python train.py --hidden_size=192 --parallel_block=true --init_std_up=0.059
MLP neurons of a small language model. Each row is named by its layer, matrix (gate and up: input weights) and neuron, and shows model dimensions 0-95. Each number is 500 + 50 x the weight over its row's rms, rounded and kept within 0 to 999. Numbers have three digits each. A neuron's up and down rows have the sign that makes its largest values positive.
After each neuron's rows, "fires on" lists the tokens most often at its 100 highest values on Wikipedia text that the model never trained on. A number after a token or word is its count.

L7.gate189:504459581512521477494521392565445500435449508512500557504578475483582543584519523529424465496524490593474541517483526502441485488427520457550492515506549546528563581512546507438496436605582461532577410472460437469617493528519454547481521529467510514562593554626454425490495455552491548379
L7.up189:604539547496474529554510502507569484599428458491527510559471445556507429567473451496535496512492570416517520464504572472406573463548497518528538463514539606486509566560507553407440413528556481479459517562598460583434535573485479471547453441441486361483531475469472404512543517455431475499
fires on: " of" 29, "ac" 7, "urb" 5, " University" 5, " Battle" 4, "ly" 4

L3.gate218:562546456390452481517455399547570394600470505525568533473495420604540494447446603468519475496497493477487523407644482507501473493517507516463523493479568524498514508528560534540423413451473486517529392525557522412480508513518517445519430603548571522499563499500484494535448511500514443424
L3.up218:559590530415526508462544497382427505497485451561477506493468475599537474452496471549488540518571414538516520528499519532482458563549434464533462481589556547540444526548484444564431551525339503490492475499515502481486481521573479500488415611547515480491549560523529490560500550523475460467
fires on: "s" 24, "ing" 16, "es" 15, "elled" 5, "ed" 5

L11.gate211:531579592514467607483467474564537464440474496512536486443485544528509500479512444438466502420470526564493431495499599569519492408461512498511509543405499475521415574450540543541432621494530502475539551454481455479541454464457515517470505519504493581529490562487517473531444503496626519436
L11.up211:413545583495494529547457512449504574542543446431575561511480491495546510505565501575439469514336452523398535552477514478481519466423400462560468524472528506523545475458559490552579546508585569497573493500489605469471540560473545549494512526579573474484495518471462498448466562486487522468
fires on: " of" 48, " in" 30, " among" 8, "in" 8

L2.gate403:495490473480494482550561499531450516532564517429549439454491399502463481452504475512540524475485508419447466391572543569464483420488498478510548447517513571560506457510435326473518564527451471547560477454541442464573379457495494530577549582583430472532561530616541386453491500517544469501
L2.up403:483440476463545576502626437528462535498595510515482480512480493477483611467462431584461563558566412427469552530465517595490487531561502512503514482559521464470488430547539449489522535425433534490552505504460432462475525517459507519472482521463529468666520506526408503537525488468421435510
fires on: "ly" 41, "ically" 17, "ually" 7, "ously" 6, "ially" 6

L3.gate199:509606496540523472509543493491513556495486531510570543426577528541570484442580444478585449381430557539509556503564445461499542436427541504554443492507459444386527483499472495528608541566510487488480421450470513551493521482495424488471514461533502475583517494447406488538465481514490501466
L3.up199:449474501556454521563424521453535491460607418493436475457568457474562526402534511505516569484434488531419533491460418524449479550589413576535562459507567532377481450475552483465502452489551498567480470514496600499481491552396523401457386514550551432432448437514534501532426475506566495411
fires on: " |\n\n" 41, "\n\n" 40, ")\n\n" 8, ";\n\n" 5

L8.gate140:546489477501467530503544480507523571428548479628523586516532590468440473613459457572513546553458520474539454501507535504489475473464482399454504529510437431443478532541501594416577543550454385583522479519419490476557458472558548497395400558504493453472529594556508483509493487552515533546
L8.up140:493502526468520497483459384531450572541469502449433440580570475525483476536459495519584486499554604531484563529465543512567459504454521439469524492526460456464557551549478453505553454445488480617614511552533551445489469469503454475506526485521424555540492456557535471452501467525532565496
fires on: "R" 13, "B" 12, "T" 10, "M" 9, "F" 8

L5.gate285:398588499470475505434596412507519523528466502502560553575560450450469481562530589377473515481488542480364530463529461440504495545429579517531586497473502483572523569405565535496497592573503569475497451435417493526531443541522489445559433497534550473536430449600415502489524495616427505428
L5.up285:470418534506538485439511455466495524456477627504551544432424508395529381545500529419540474503412548483425424563518476497493466522474511535513557530410504514468512575494526516523484467549435625488418567543480508536479448421496509520535421552468540498518591479460506537459517504523504436497
fires on: " it" 32, " She" 28, " It" 12, " He" 7, " she" 6, "She" 5

L12.gate334:565572504469488573452543571555481506528441462546497488528477395481483569533489530501516565484550594393574418482449525469433564505500523370488517468556419547533507627449467466412503427504628451536507447439457461503497440499501492567531536502533531507561557590493494479621558488606497494511
L12.up334:432569611498448439505519480477518451555504498584501539477456419473510489514493550435553510514511527505391494572414415421589584458454468508510542491498520590498494530461471446523471569487545519480456492487459444530493544530498517598461508498516651484503551464405489469598433535531565538509
fires on: " as" 44, " of" 14, " a" 12, "A" 9

L8.gate175:475534518473507527450519478576561377508533501603486445554553514441584548477479436473543476488508477482427441495438550493531479468501530503522517529459454485559360521493563473491515550603454479531435443534424514538456565456459514535538440529492503502528510528533500360427442506534466501438
L8.up175:548471480480456478477469497496538505517575465517396410586541502576548490364455467482521571554603403537494528529589566506492424559539440492529554524519488461553547565528556521514481614561558473535490504479480566497390516506357568456415546571518482513484526479523482563592547530481554521518
fires on: " ass" 23, " which" 15, " However" 13, " however" 11, " According" 4

L3.gate152:500492604556401409482433473556467526469473478544524527522549436494477491563517525425542511473507402472482550453616466641506499417423596534430550537553519502492529525535539501571439492551530475515519488480481496508397559446543496565500568449579624547439529452510500465516334560480534524498
L3.up152:510471522416516425476405505511454425433520509564503449478512525558467530475489513459536463551543431613486600413466427541504475548566512448462471522533607510439487518488533448545561375530510408446502466543387532443499542489608524602515499524520507499535528453492466458603521542569414431491
fires on: "at" 23, " Tor" 10, "it" 7, "is" 5, "ing" 4, "es" 4

L9.gate247:566550468478464493535612463557514480469529458561581455511537545497562457429605446449495475523450551438415536489507420502575476501542514570470514430506460545426531486521525507559475502545536558543435523486484523500475428449532511516518526461593622524614563445500546470475462527540450485494
L9.up247:509475557496424452419563516520554495546537520511598456518414511454471473464511608410478432563431482412516510496519359588485438496493610532530534502569554450530532479423506532542466520521478541496479563446544508467557506503478543478432456482462626559515520457548561607436396548491572545423
fires on: "ov" 31, "v" 13, " he" 8, " she" 7, "ș" 6, " it" 6

L7.gate57:609545482465509416473597436520538488622572499508632464459507470527501508486646450483624485551536559466520578612504457485401548473504501480536438542484504497411507492514513505475518505504498527568458457499537534475573531412413466585462482486544500494523498454540462484578493585581525515423
L7.up57:397437453509437468430410497453550567557483525583482543587475486497495438496548517474523464548575430478504483512528475522516626525549573535529491583400546407531473504569561462468585512470489494521534544425514471444550518483531491545576485580479469549472423511405461508483545489441458450506
fires on: "\n" 45, ")\n" 14, "I" 8, "one" 8, ";\n" 8

L13.gate227:526606461617578488480484421563539415435508521620542509493578562542490481502529609439434406449500518478412567504547540474511488454546470471541566477545481498490530575482525515482470531509478432566455407478547448526445470498492532499506533528447496523495554560532525537471431540567470425439
L13.up227:505457413497554444517504514528514509460454498531484543454461466549542458460506521498437430467530477606541566386583461561494480514514462584570496471482559585542462433473428586466445476554457561581374548554510544469597531455503602474507492590418522515509506561469449548522503483523428499517
fires on: " " 47, " mon" 10, "." 9, " ass" 5

L2.gate315:487463484453530473503619436568521500518546504542528447560480528511410546476530494513484569440537480466470524477487464599493483466458467434444606492611528535508477451522439484567547552535436482526513559490570446478501376462443477494491523594517523461534533497566489503476478501540540451528
L2.up315:437434494558493578551554449526497498484511504436535453505547437638503512505498546525539625499508520392472501516511551492475512558439442522493487482497608597446489449482530401472564593554476482530555562505464498445520379533469588536524509531579442546488533483535477478430512486490513434432
fires on: "ly" 26, "ally" 12, "ently" 8, "ively" 6, "ously" 6, " again" 6

L5.gate192:501509493515496498539597404522475435570409487572591571508486488500482546464488485467405526454528514443501528429619532500487502456442599503575544504579464469531505535492582514568401499451421494524513449498462581491506436414460525502519488454518527508507386457596521424441523523544565481414
L5.up192:447513441523483477534546525506596482432444436532409480482532562496381411419450428334582579492480538449526566591464487546437593529502461505472554525410513540541463516556494410473452542476528525510494492529475457596508485652491507556554537499477526528534521593520557506533541426513538462547
fires on: " con" 35, " All" 29, "ol" 21

L5.gate257:451542543473519575400562482515505444548500506478577566491429539562539557475494480479559493349538425481448484419574458500503449414479485511544542591537480462537516532539528500450516514558505505480579361508487469426516555504497561522535496567481511543574450527589499519534439476585506530449
L5.up257:470571561550405520520477488473480587506528517498489588545562541507548426478514507485403559458516554477439496612519481541423528396482429456507491581536432525462518455536541529416551515614381479476547519474523465543459518494516504521542479437426553524489470514554545459596506535488505551518
fires on: "===\n\n" 23, "==\n\n" 23, " of" 16, " ==\n\n" 15, " ===\n\n" 9, " to" 6

L13.gate418:553608458602549484450467454591445509458542509512491490485523563574513474503525399535448485402469476572552548465526530476429530529440488500523509487491518480533518524524599490479548621466515474495380447478483457490533425488507493463443473539502505535455452574572459552424436440475462533453
L13.up418:407507497540492502514418494525501522406484524479483402463420541474528456405537557487466397495479539526487539440545426459428390549522431471566592575427510548544495461526415531413596450495530401507485484392492479517492510502433552507573491432489465437602532576534564552418533556471475529529
fires on: " " 64, " number" 5

L13.gate234:531540564462432574477573453528494485560474414504539567475529535484477448467559489458592539471463568485479493531446531495430541421436458464520432432505400557522488621543406469507439467494499479556495485485540392569482467502579504475521466545462412580629521604516476490464515504534473554577
L13.up234:475539522588462522531463491460461545540428526513528531480530504504541503451459483541469479477541499526378520523471433521562512407493459552436422520471559510605620423594517470496462571535510448534592504482489469564589536530489500572433452482486473471614504482600456469496561486426414628507
fires on: " a" 33, " an" 10, " =\n\n" 7

L12.gate485:451484441517419556499554462505600444490507468468508506537428493521461497520558564470553471458479499505515460480553510478396512485357536447482573437588482519476515545523518463537476548466435561462481494433451472491492430493517529499542441534494589415488405463481476508445380491623533567493
L12.up485:537507532353505485447467417460429545514497559495564536491475406569450587479492461536467426495469589463524495508575456550445436576509510494523504497520511507399519510471481390483552561521521466500513461534552463442535439491580506438480524543573575446531476447485510511481532475399502565443
fires on: " Sc" 10, " sc" 10, " Sh" 10, " Sl" 9, " sh" 9, " sl" 6

L5.gate430:527436547521387471476519474492558575573591546524555571459529379482526529498448472485466501429534520534544517522449391572457521453564487467588515425579421429501553488471492480530513503570471517528509510483522527484486537464547475517532434533488480438542542401539411516576469558426580565403
L5.up430:507568528489508468509531474482556577523558480480525404460588454453518547454463408550538488547514492490497562552454465447489535422572477418499543583502459569542393514518526539599488490617517501454617404524558506517435466546495515486515543513485537451508647504429543461515607519487448466527
fires on: "a" 13, "ka" 10, "e" 10, "ina" 10, "y" 7, "ta" 4

L7.gate247:564564546502429529526586447543513556506456523575578655519497525446555586502485519438576473455505538507517588553554578530526555512420447456568532574516475521508521552513568516482431529414498514504543409475465502428546475505518418552510504427512450419496477553502476399510479459540512466451
L7.up247:441561597566533500556529503442554503463474560527452472578521519508596446568548499430490584567434498584528488508473543560446512407531383443460564576577435548460427583522516401495435518511529507469413533532513415537509515542444515384518448475460477463411432472471476491434501454585490479474
fires on: " of" 64, " all" 24, " All" 8

L13.gate479:459562578453495498446554484495462480455514504574488476517491447477526461556506399543501511440463482504472507533522438566500509517514503540636433544474518470552599514431551511479472545460545475506471514552525493496578533471522499565400466567447509543582517585565437456511498467527512573388
L13.up479:490591432522484530474624524459517497422507534465499456483521457545431547539487523490450424425424499499473533481435416490498536407458475484544521542535415448486552486531487504503588456574532513512527524451455548580506541467455563612563496469409533543481516466461461434449415506593543601462
fires on: " in" 28, " of" 22, ");" 15, "," 7, "In" 5

L11.gate103:563520407521450552519585539464524529470517518552499558537577523470467514422501477485536483402500534501510516470495414525424572485399476556477535598458500524518463556472502478498506436600510484551512526451472515544529476537451453473450534474588464483614531513512479410497477509609539505487
L11.up103:515501504407448550553476557422543497526591545590447542630500507361481570515545473514522468480471499403571493390457512590492524523455618526526522456510510501547453516569552572573508522479491491491485501548515497508512473502469424479501486483475444575514580438449468409443457462517451511497
fires on: "," 30, " a" 7, " (" 6, "(" 4, "oy" 4

L3.gate208:493485515495579516444478510506526574518548487460428557491464439487523465430505497510396425426468554460535564458579533578457489519473467414604510520486627508511472577506460539585507496506534432512608456491485437522481462409543527452449543467541542516481446541606552491368455448558555577491
L3.up208:499564542423488503446543542558493568484521469418434472407462506450483439507504525503564527473577548539523552482530498475543474498469587491444506559499545519637435453533484461471450567502405559484505572517514422610588465505500553523543620484540462501558510499538530503530421527530504427412
fires on: "um" 25, "Ch" 11, "ach" 9, "ch" 7

L2.gate499:489519541475442489497542406439429495513523474420481542559513487529427526483487518483491539479531532531479504567559378613397520447449496522544541590515471562579523514529445449447515575554465452466576525443531526541470436519486479523477471527499516463511545527516511446552547610440483565450
L2.up499:423475512431456495463541536530485433505576525507505474491618527400532464511393462524471479583471460537576520559474523604509473452473562572524513463442530569453487531562493524464547529508439508464523601475462470551513503493503501476498571622441445492506568480385444448518490532520485495504
fires on: "em" 21, " known" 21, " well" 15, " and" 7, "ole" 5, " a" 4

L3.gate9:577619559532457492409588447545429500496455494592554567375585524550585435506534432481564548462527489522405562501579546536559466508493467444533579521514544482539469434564531476443489450525471377501560446503551507477462468492504416528583424585541460560576480499460521492465481570442492495481
L3.up9:416530523584529557554435419501399559519495500466545515478501500448507528557525443503476519526505561459472415515467521469517566471504542548549427530501475555488513468467579490567475468614450600458452480560593437458529409485440532511450544463531500518527442556537558474531475495491492529546
fires on: ".\n\n" 55, "===\n" 12, " ===\n" 9, "==\n\n" 6, "===\n\n" 6

L3.gate140:486519477494560514531574513425428576498490510487538506494544483512507484471535500534495563491500555467463489455453505517538537545512547448572492479492551524536492519514466490421463449451510526437486374421419492575547461517544439599491462472595501601492525520546547513502495502521449470372
L3.up140:499536472474495389428477531516519571505506492457417459541570459537495495451482397465488523525522510562529447451481500502523566573561530579603550531607442495463555518506537525495441457400548570476484536549426515443498436507445380503424448540472542488403462437584484610512526464497539483495
fires on: ".\n\n" 25, " over" 15, "." 12, " from" 11, " for" 9

L13.gate113:531555529518483523521420529600547499498435485524544560535511507508496428474518515417511547487524435470499488487392469538521504489432488510470532539469509568516466545548575461377558390510440488620549431520502521475630468578472467591378475502586508528564539488495448376544573523537437556531
L13.up113:439555572505500496456500522460565510447509593469500452483545452452485537520512508501564554435502525540464484458443545570549422513558370493524522451596530576499514558494459439576476381556506533524457527571555482503521442659565525442388505462437525566489560524599439431364477497475461485395
fires on: "M" 29, "-M" 9, "m" 9, " Qu" 9, "-m" 5, "." 5

L12.gate507:485505461401497538499551510475622463482520398436486514486497456538490533543482496398577590502463513502550472507508498435454610452545450456456513506554507454513518485482571436568488540405403602520419470422526453490494429539535486471448537611474395531509490501568439469605427459578541530474
L12.up507:532505528382608540472519511515517556365464462451465533514474496496454484534599493456499516504432565621514446501445456461403503515499521412374472500582536560481585526473469476547556477349489516502484481485550514481449506534428493527450471499567469493544508448469609430484433505544495517494
fires on: " " 38, " Episode" 8, " contains" 5, " features" 4, "3" 4

L13.gate268:532490496417496558464549537505417508526485492599506461471536512521504484537496481439514563469495578552475411545430494463528591503522516472546377462539539498550495560501568565527443521486587494541428489583488425508544507421537482505348489555501423597501617500476481399544538514502502502450
L13.up268:525500463472473540459560497404514421551567453489507432518446547469563504428521500471604446499480538527465502436443431603560522373527513462370466430614514571446440489474510471472545535468475527483490513479440539550459408548582410403525474488529545395467532470576484428498528516530605437572
fires on: " |" 46, "," 29, "-" 8, ")," 8

L3.gate344:504525531439466485510580452522491466555438616598418494467619522564612470436387554456493416500511521579557537493502565508481503528489497377562487494509460441425475435511546537494445442467577406507475478437542530476536521468542472369463539509543487468483461481440549455503393493532474422436
L3.up344:527611549513502524566496500536455470514462442551478465552511551523546432406518468378472486477567490566569469610559597531434536520543488487498544435569462510449397429546534521525412524429538506528446395458512474503529488536577538452569443546534537484486453517470551487472452460481571583494
fires on: "l" 79, " all" 11, "ce" 5

L5.gate21:416470479397499476519567517556513450492495419469474495535523444469496527545548424493525548546582554558520444543483528481452529552450499513505559391512534455522555540431405441533480418554465538504552508502525421533547484462456425535556536537559535515546464472524432535531478485632520516489
L5.up21:404431444443543465568509572523418445444420469436445468455553427561579492567534516424477439607489481537526413524471478475459551608516390453470570487472486487552477482535469448529538383551489519489433508492542524510523522468423509561545540548541474545543635422478507604489484439439573506505
fires on: " w" 31, "-" 16, " English" 9

L7.gate489:566570488552510616472584498553505557469457473455527475601609499432511482505539508448412591491576509485524455429468537509481496455513474495461549506538460502442445554391592494413498524495530542562448498498527540513507420501547481515450460476493605550462467481579564520469529533498505494442
L7.up489:483557523524595503441449530502494587493421498424574468503582513450439495506497550451496531480579525494455468475507493509518411447438509435491568540589487518444548501491564429505486401445644462484510461519584464547508545533492413455551543503503527383599534513593552525568538404488482530477
fires on: "t" 16, "k" 15, "c" 12, "d" 11, "v" 6, "n" 5

L13.gate511:641495434493463470465465403507490496392539493512550594438565462564456431545520558491440512487494563545473571495515497501488474511470519519521499465482520433499449572496509488538503403495467515491496499503458413527587409438419466449554548599530446523532428478619521494463506468620479518497
L13.up511:487479448500524519479546531571485348461503491584483573479486507549527437538539558531502456534366575568601377532471432452434454470446393458439487479492515552531393551480544445567438497482459557494431587570433585509506488457498518448565507596504447512555533489431455483489581603497542463598
fires on: "-" 35, " to" 12, "," 9, " From" 7, "–" 6

L12.gate108:520481462409505580541530476449551526509449519548510496536530533449433500481526409425567482376485577485485440514490506555419583518514419443590548477525498578502553573542516485467488535587537445575524518491488484459532427459540475499361519521497507468537493577477535449429432519471511591477
L12.up108:562586448400451482487547478469432522399547450449525537385553468476501542489498461495577513539522544482496584433442448536540484422525548528492385454533447543509415584613471494495510542462549405643437564500472504359469463446485482511518580452480473522508453517571524461504536397516572498476
fires on: " S" 96

L13.gate13:493483497470456459483498501598543473511456498580484566528494440489503429538439485555479435412559545492529465503525518441506413475417528480500491476558535509529526510455545445446462544530437483566485461438541400545450530475523524450437524749442587455516476499454429463443525476521530538478
L13.up13:398506605484464463507562483492524511495488525474595500495530535476514538517470495480477452452568395548490509497647561454442528476608514479576450516454466509488398594477540467505564508482492433540492442422535466428432388443586541523491476471458483460464467472521452557617580500436488515434
fires on: "l" 20, " l" 17, "L" 13, " sh" 10, " Sh" 9, "-l" 6

L12.gate138:496498591495482541395522452630544514520470451560466576446475527569508570557501460604455490405418509474462471454538535552435597533453507546497516497508483580476469558453427522447472506475493447470550531472509389580556534490487404465467495408413443458482479586449470465490493441448436536516
L12.up138:508499468505487532537515566462526525503494435404443614502512517485478491487457458528500487472505512479489530537571461523595424451453487551531490460508473451576439501539490454471557574505506519516502535501481580459579499479476567544468532393408559441455550460472454451552591542526588600532
fires on: "\n\n" 26, " a" 22, "\n" 11, " L" 8, " A" 4

L11.gate333:500500552524506557455464530578585443512609517568523453521470522433463410551501557466446461441494450528499490505506449522456577423493406504574524506529456483546553502582479435453563508451461457567521475539489476519544471489543478507446510504562493427548508458461453472480435503486498575531
L11.up333:443517551518485481482477511534508499439527547522492293445503461505479430466527566536514613564564665512588466520463548513537495474598495395476477521565468550507459484472398522524422460533481510463570524479622491472575445559437450476466512498501478492614505446549524536544599606598504515505
fires on: "m" 36, "M" 26, "-m" 7, "im" 7, "em" 7

L5.gate394:570556513504439513452559438552421443487539604550457477577505567396560520541505507505477580523474464476512474516475437551421618525464519484485490440469469597508501518490421511404510514444492463480557513525534477504510449487493414520536543448483423555454485517505505488487517536397454532521
L5.up394:568551531464388522499506515483477517438427439458526536513503524431523429574455568507610478461534479430498567474506483510494490567492603483491430536467485502585452563466518511424450447544421543467540535614463516489554505405447475503510635571470456450500545511415506455548494473475427513498
fires on: " well" 25, "17" 18, " such" 15, " a" 10, "16" 5, " c" 5

L8.gate148:634593437523531517518552470463495560453574509539527568453571434503545480506468431456491475425573535552467418523532467499578600435524513470432422532594481521410443557452515470513481509499498498546391522504496509460465448502573478366533465553419542556476480574480481553511478554556484540493
L8.up148:484558554506504553519415561530454538543477442536493537486598546541500506521434626477509448473406532540518503383424445508444541403461538442554514464490415521450463520554523569530480495519574507470561549524525512569529427572547498497513457462480531531482506510479502426540526584570516455483
fires on: "iv" 18, "t" 16, "n" 14, "an" 8, "pt" 5, "il" 5

L2.gate300:553535589521401395471478455541588430537498542449506557538588460577439437483513471486428482475451508439448522499588535471438503456515577433522466503491496478446533485542466449429507467544510420445496434414418522493450476509585370552457541547462461434554455517534526498558530478431503494495
L2.up300:426593509538457443479515540461594606510415498516549476475529497574474516483485515450471503415426478540405490567416452525535531591414481500502474575507528521571450479533456474448493483492445431475576497430442497470440595631487524506442482503507416570618472510575503461574511521425552464514
fires on: "a" 86, "ha" 10

L5.gate82:474472569436633440467518496559483459504504513534453513507577567466512548473583499588447553554557567584569445537506522445537518561454496556490582371501514514482503519427438400519450474438444460525477485523481484569520430518422472523470472601524466592545470452507443494474480531542536543565
L5.up82:559518496557485490491600493412459492446554534427579500491402493483477487547497459491442469572586554520545528470450522555505580468561458474501496476454471436526477479571538481514447545476501522528532415611339527603453508454465563498497507542409383523534495477520453471488420487494550477548
fires on: "," 19, "-" 15, " sold" 10, " end" 8, "born" 8, " " 4

L3.gate31:526502526408556563461466451499523396536485475466530501522537518504483557562491505555484508530504570534440579512521418433495441456565469463511460567502423529494530526493546468416480517514388482593494523497475501557552498450423525414421572510523517521464370557590482444446507504548559442611
L3.up31:478475474509444520537454534472487440461495544600413439613487460448502558527547562514498572509417495512551528455472460533528437438480455476433494455527509575532434513460520409529437430506519470529488530412535532455507484457509483549536447510529546563550472631494571484446534429552513448449
fires on: "0" 67, " Cont" 13, " cont" 6

L8.gate423:596496472431541461411529525468393542549520469511496632442528405462499510551486438570504468426478557446432562476525447548410569452457506499479535484567511511524442534425488438430508539569584445602508497447476528489556453493517459482488510485538415539550461512526520373494499548508434537470
L8.up423:424494531488503494446471515534542438503473530565512444463499401538572529451404528489498514569364573549452568476430466528490488539515447445551413433455474468552443477522486407567455568483567508521521570538498562386495548518513468567552502452513463561496478422526520493506441468537485438494
fires on: " S" 100

L11.gate162:603493503483428568514610476572548524452428492528536558459478501542543498530523522463529567529531511460496530484475563466575463473426488475540475544565498565500403529473593475473431576575447343538463446531551463475608487495620505468415551476552524439614506443565515424519472475469450519506
L11.up162:560627499470565463508440512358424513376559459476496460506449403478576460543476456501558565477522501474474467512537428500429524502546358492561466581485490485538522454537484456497493510545535440511481501525512534494534483490442447492513478440505483593559508481536440579391513488540455547465
fires on: ".\n\n" 33, " of" 16, " |\n\n" 11, ".\"\n\n" 7, "″N" 4

L9.gate386:548470523456487583474691524482499458485481420546479513469471440456448536487497540522477602450596492503511465542487493476540611476441509538506391522451505586473547524505553463500501561520547392527558531574379484460534376487491513492499497559634476593447613557432490380447538500480553499449
L9.up386:473477592432626479539532447539476500503601447554551463507515539544441567493582457554525539558514512512483388476637393523465539522514592564450513561458532492430605531452490400567495508431531505476439484543494539522474459525518449487432538541572486533549474467440378516496511572484463487522
fires on: " (" 32, ")," 25, " =\n\n" 19, "," 8, " was" 8

L8.gate152:475519443434528498360478506576504531394497504570600500546496541549553549589437489503521548537554490485459533535463545477537473532490542461510516524555524544499509489544498496476577502512468462557498453505282596485458471465574573400483409477604491495539401504545487474518540430494530547477
L8.up152:432526576506474496477512526540575583494556592529550518531544566506433481523505507511513526569528573418499501517501449562595518555463583458460516508456548457417549462498425484362550480433534437502442503378545513392454425442494492527493457490457459556543478547497464528554534480476588543459
fires on: "B" 14, "R" 11, "T" 10, "C" 9, "M" 9, "O" 8

L9.gate152:477541513494501517477507458598523549554534514477540476499538487588514502580485534546467583507514481604578476468487386512524472485449616505572394460483527461405501459437524511489517502529483463509405504529469490574585427505399497551601403488505523499626508529521493516423464470509490497506
L9.up152:547404502554601544489487557439533522469470548471592533443500525595453447419602485488486517535433490476480501488471441497450521493421467478524439533506500481484520552589500445467587468547604481494509543455488583505509540498405549573483406452530434443516484501510534519557488527584539462517
fires on: " in" 34, " In" 17, "ass" 5, "In" 5, " goals" 5, "let" 4

L5.gate404:543566525528458483545457402517606542434502433548559462485566438484461535557529458486492504452523493487477526455532565506439496453410436552571519484394480412493489496468502483472511534580555446545493511498511486514483453548405417508457565523534476548500470443559448366499499504501538564560
L5.up404:524527486457417384483472492438428471511502518420554432464472376534501459483505416421485506547479477504515526484572547561513523562558453567468549464467543470485365574468578542448520404563521475497479465470462561432448530543409479510468526450500577482537469346527466580502411597456437501491
fires on: "\n\n" 63, ")\n\n" 13, ";\n\n" 8, "-" 8

L5.gate215:532499477485461481564563416537467481539413431542444561463506563484480548465468591575548630509497498554500466493545487557472483516467493502564498454505509546569641542496530471499487508537500505551546519523535364518537524467595536516474508477582513552555484547452508468458502524512514510572
L5.up215:519516501585485508525544534510483490460439414427533471455465544436427554432535530576526552417475417524451521542514463522546486510525503540424480477504437540466522452493511525503558487442504536495479536396473516523435515487416490501500590409573530500510350481522484405422439512560515602491
fires on: " =\n\n" 35, " sup" 11, " med" 7, " psych" 5

L8.gate409:505483501446477576389639532523482580476561411475473478528523484491520516508519532478524475388542525465609527592548465523523570477383604594503503526456527472480454506468499447422493640550503474551561504485447484441533511472473542611446448498536477514495581467506460420476487542459500527553
L8.up409:518539575398556463500526556521542435427668421526516515419442501494429543590513498489353554525463397481412431535457499474512483469651508512438385562495511548496524452479507488519548400506523521501461526484420522543412476504484497496459460480505525473630581491501463534434542501514517452453
fires on: " is" 39, " (" 20, " was" 18, " an" 8, " a" 8

L2.gate510:464519428444524446447523454543542476502477437530533502422644512494521570441495490477543558415457465541449521561498499458528415476522531537495541436596489504377487576501626487480411525478499463489524505598406561494457580459520525538515475533587535558479441433534482476501479521402528452411
L2.up510:463545459374436433470508508428481549477516436467566553503428428478495539410510546531482457506404476487520468470602477501529541460460509465532479522493649497527488534533567434582433572515552478440473411577472562498454536541544568518523397433494452533538592507466509386588446425447588539432
fires on: "ers" 23, " to" 12, " could" 9, "ans" 8, " cannot" 7

L12.gate285:484508473542415506511637449576531436392433493546512473433561550463474493442487499422621485454493550453489492474501499530460500491478558379524464545493428521561466627495552429476489495580472510524591440369518488576510425484633459541476505484480474511480502544485456442502549532549566551592
L12.up285:598536536513620643494497508575483527434439515566552553581515484410569594434452536504490469487559595530516542418495461494489552569509476426469468479550463492520616488484462481541464516485535619496512560495472506510518510540530483402426548429478413551467515565507513534565438474480516518493
fires on: " a" 20, "born" 19, " the" 6, " first" 5, "0" 4, "2" 4

L8.gate382:563549504490417619446518487499561489412490540519446541582541452459592557460403435573524510433572516473541450524410507486493486469454433498471486540483474496521492431379524503460332523543517543537531504498409356581478509472564488515461433492538582490465510483519499521536443530495461609481
L8.up382:516589506375537523468516396532437434337528494457486474451512433534513495460481518557535552471486567584498486506434541402351486473515425511419477465545583451554484457521561568552477542395490493539495469465555491478485490476464499490519510510554514553527682482559569556437501491424502493578
fires on: " " 68, "est" 5, "ant" 5

L7.gate355:496555560465497552448528461593463501539405505509514490522502485529447499505497431438494495518562501464426523560512492549516446465470527381605527457488398457491534526478475414468427389537511527521612453587467509526411501504530437545436538577583613455460519490595483363464544457513580595475
L7.up355:470544523508483536408464522540514532554464538562468501455511479608431507545421475368440492492552412437444546473517559504474537500438501441483520567595455471554557496521432496459484525429408472545526461506489566547506499445567553513498498525516407580456551510598444401532527544451554448508
fires on: "a" 31, " Ha" 9, "ha" 6, " Ma" 5

L11.gate373:504512449460457439502512479500448486492429431518521453551438508582521442499483506501483537542515555495478523405549584457494531533476523504550494498485425520456511468505482542464518460566484484512519441485524501584573345436432499428561506477547429536507454679546506531547438554446471495408
L11.up373:512503470510544490527485518547555573517472402538484483506534433548501463556446550569409545612517479547452500468510551469402452487525462531428444517512579514446482468410488503509499555413496416529480405488601502410491441474507571512503547475531463430551526491578481492481470399509496421443
fires on: " to" 26, " by" 6, "ent" 5, " Later" 5, " following" 4, " However" 4

L8.gate27:505477429479517529497501472467540435629553438493530513499525538528463503522506557448471507416470486486378512516542402522438576511476582526577462532483500433562492552434609446453514507476486548547407447481523473458446545477539513550417476572548522490547441533431466449583410544503458531549
L8.up27:474549506497510481532517503487502489435554535603572507481478467490580505510424534534455560502513368581465406554493490570442518616449389517564494518556551495510521557523500481510406454482580606444480447510478569451425545478467442450481537456536447503488494520552466409554463501506462518467
fires on: " to" 42, " compet" 7, "os" 4, " |" 4